From a checkpoint of a small transformer trained on Wikipedia.
Size: width 192, 3 heads of 64, MLP 768 tanh GELU, 9.34M parameters.
Architecture: LayerNorm before each block, learned positions, biases, tied embeddings.
Training: a variant of Adam for these matrices, 142M tokens, 8637 steps.
MLP neurons of a small language model. Each row is named by its layer, matrix (up: input weights) and neuron, and shows model dimensions 0-191. Each number is 500 + 25 x the weight over its row's rms, rounded and kept within 0 to 999. Numbers have three digits each.
After each neuron's rows, "fires after" lists the tokens most often just before its 100 highest values on Wikipedia text that the model never trained on.

L10.up505:469481482502472500494526525543474552498522508476530494486496501528457525505534498498525491494474496491511497501517512502525516521513483497492499477490514499467544454519468512494492514489481513558483523541469535505517529464495499487490555470546575462491442510518511526477450519522511478489482497508489492480496477467474470505472481478514525481480474530522505539479511485445515477468510474513544489445534500455518503518490467513517519493481501496474514510464517512456504546465475497520446519494515520501508528502530495455479514491482449477486469467536505503487496520521542545477
fires after: " ", " re", " under", "s"

L6.up223:505522470549467478446533455509536446546512506484509496498485450463485522474531506494505488474497507499472492503518508495517521495476510524482518517508508532504481503511505482524498522523512518498497514489492474511526459480474499492516511522503551506519469530462485497468453464488462505484498509504489513479521464532476514486503478525527514469548551512426534515523488509449529468491449488533511496524488488449512477444489505502552494549515529514487486496510523519538462527452472508529486494515471510526519504530521520506476466519502485499495534494485545487475536496488464450500
fires after: " ", " the", "-", "1", " in"

L11.up763:519502500517495488486537511527541467510505492449508482478509488473493519501554482478488481468462494513482474480526485467519485493520511497501502491492479518484481452485445512542512541493534520528496531485496530466510524499495486485489477528527527482472494497481490489471460537483497475502482474515488544516506462506489495487504474530531524468461530483490499501433479501509524503479456491526547465500488515505511488471499500529540516483455510532493488517544524529514492536468490529529436490473486526515490511534545542497499424564539480530508517514483508458513515526530532529486
fires after: " un", " dis", " In", "-", " under", " in"

L12.up183:526519512499507516487535477525512525510472489515492506522499511475442567488481469485500483513506499499447486471515454526513473533522494527467490553504462526506514467481522505498499496453523530502506508527489505528456522470557521507501506506492482476549491507501524544503538473498515464488484518493493479502496493429480502488501486469530538499497505469489477515499540542411482474513471510491541481504509480490555490498472495486553494476507465504442503490464542490476521533512518503502474516499489509534494503521492534538557496494509511510454503499518523488479496493456513517478
fires after: " of", "al", "ing", " ", "ex", "1"

L10.up147:456496492451528531488517537506505511489506510458461479534518524508491544481506491477492499515493487500505481525487466517565536512523519495498487488514441508484522435484496524464479504447486547510465530510493533490477521481539518492478507521495502476500497556483501502486490512534508468514466463503487519493485451445453484476461503511516535458468512505533499508460511495468516504532483496477555487503489490455555488517478539504504450474496487488501505463486522490488521557497515481507457503477511520525476509514493514527497515506526471533509486468490511484483525472479555535493
fires after: " "

L10.up87:505486475487525532499537512514475514499511477445490508498474510493495485507514508499450515479534484529522462469505508512507481505475509497511527494465464541545494438456421502518525517518515498532458528512515535542521516457512508481491523527503546482510470466484520535496498486476494515556517511485498470480502488471482545501456479510513518506481506510499466521481492468474545495495452490514560513501538515504499498514476547510534516488472509505508499511511475503495512510462513497480488512521502520492533511515484538459490481550477435508488528475493491486477457487511569547499
fires after: " (", " ", " \"", " dis", " re"

L12.up6:508510480513466488482522540495528494587517479504501540497457513520471521508477464509508521476506534508526544429517462459461505451459471466540526474458506517480448475486477532511513498491531506570499508524527495519549487494516518488495516491505533500499490499519485524487513509498519535488477513494491511492479526520491479514520523502504510508460532524540472529492522483514482453479494475481498506496490543484497462546518485501485484501512520457531472490545495531503512501487545490480502502483523540482509505528463479523467535512446493456503473518497475495500497493496553497489
fires after: ",", " is", " (", " was", " but"

L12.up612:507521494443520501456511537512502467520511492470474475495509500511487520507501505517478485491491514509494512487486450508522513521513520497489484483504496537512561452522491490489491510486493529512484534506499527491491477495520493483487494522523529481535504531460515502523464535473542524533492451501520489487484427458485488519499506518512536486468540509481505525460492475454541518490464497458531498532494505484543512508489558523533524447445495485457491473503546485483494569466516479496448512504449495507465518509543515542495481514505467527522481484474516498481515496479522539485
fires after: " ", " De", " Re"

L14.up154:459511504514529521463548523488540513528527517511525478496489521527481514483525481492495519477477504529466491468496491486494497447483467529560496463495498511541464443487467526513511536511534523505481513493423549486495497491517519487482491513500576503464497501534460519486485511511501482518489496510487493513481490539474478536486497478488510448500558464532467494487513493493511454503471484487530493472489547502512501516446540514482523456514511481520494504486499511494499492477492510518459505515518516499460508509504538500500529558517527513480460501537486476470494466485555524478
fires after: "-", " (", " \"", " is", " are", " was"

L12.up118:517506502517513493492530460501542455521495510509523457499490520498509447509517492501476505464528498517504482485523510511479485492497497532514516518499429487509512487447482506532544513465518492497498549490518464531483486475459529528503465532491481479501507494495528500472461479444473502525510539498483504539490494505524481536495525494536496422485512502499515494482490534432540512525478512518515481470495504499532459483482503517538491519485510494507470550528518506556505487492491492547488518474438543515470526479500546489494499534536523507463541506486498507524492466442490498501
fires after: " the", "|", "-", " ", "born"

L11.up586:460500478470513527521511489482509495507499516481519511517505483508494543514494513498486470511505512498508501419517419506484489500508509501489475508507462486508524447496485509492489525460478536464497518530452527465497516481535498505494477543512541508526484485494502501502479546496469491556489473525489474541489462437521521482441521527480518510508502481507513508514497545454538459481474522480534523502474507462506522502493535484537481489475486461446508522495508480518453533492536491519433520498500512476508509539515526506519488515516486511500458501499513497458520480553541501495
fires after: " ", "-", "s", "+", " (", " |"

L11.up364:518501514435531490515544543497529457511486502515494490479496496501480516475487472501450533485529522519507502471499497467497497466516484520506507536498452551503525452476482514517507545486534508514504508504468546460519525512501566514493477495514523490543479540491473472546477515479480537535482492484508473482496474491477480507517514516550508491503536471484499510501499492521496488505447487462497506494493520500500523470498520457533486505527529506506452558478531473470455514504516531518457505497450495546466496523512528550502510542482513501474447493527492473542493479525512486484
fires after: " ", " a", " \"", " an", " are", "a"

L6.up435:512495467520480474472530482522539442543503513461524445534505467481454493513531521498466509441525509492537486481474466523483488450508518491497517485489508539482531465460445528521520498470498491495499548470493465511529504488473504499492472499515517468504513481468476483468515507490506476517489484509492486489498459501514490527465467514480489431509513523521507517493476532515541516522485503519537511479485465519555450477488530497522494496522513475501456494542483470537488510453497497515477509515451537493517531522495533514493496557514463507492517485473530511456515512507530510508
fires after: " |", "-", "|", ":", " in"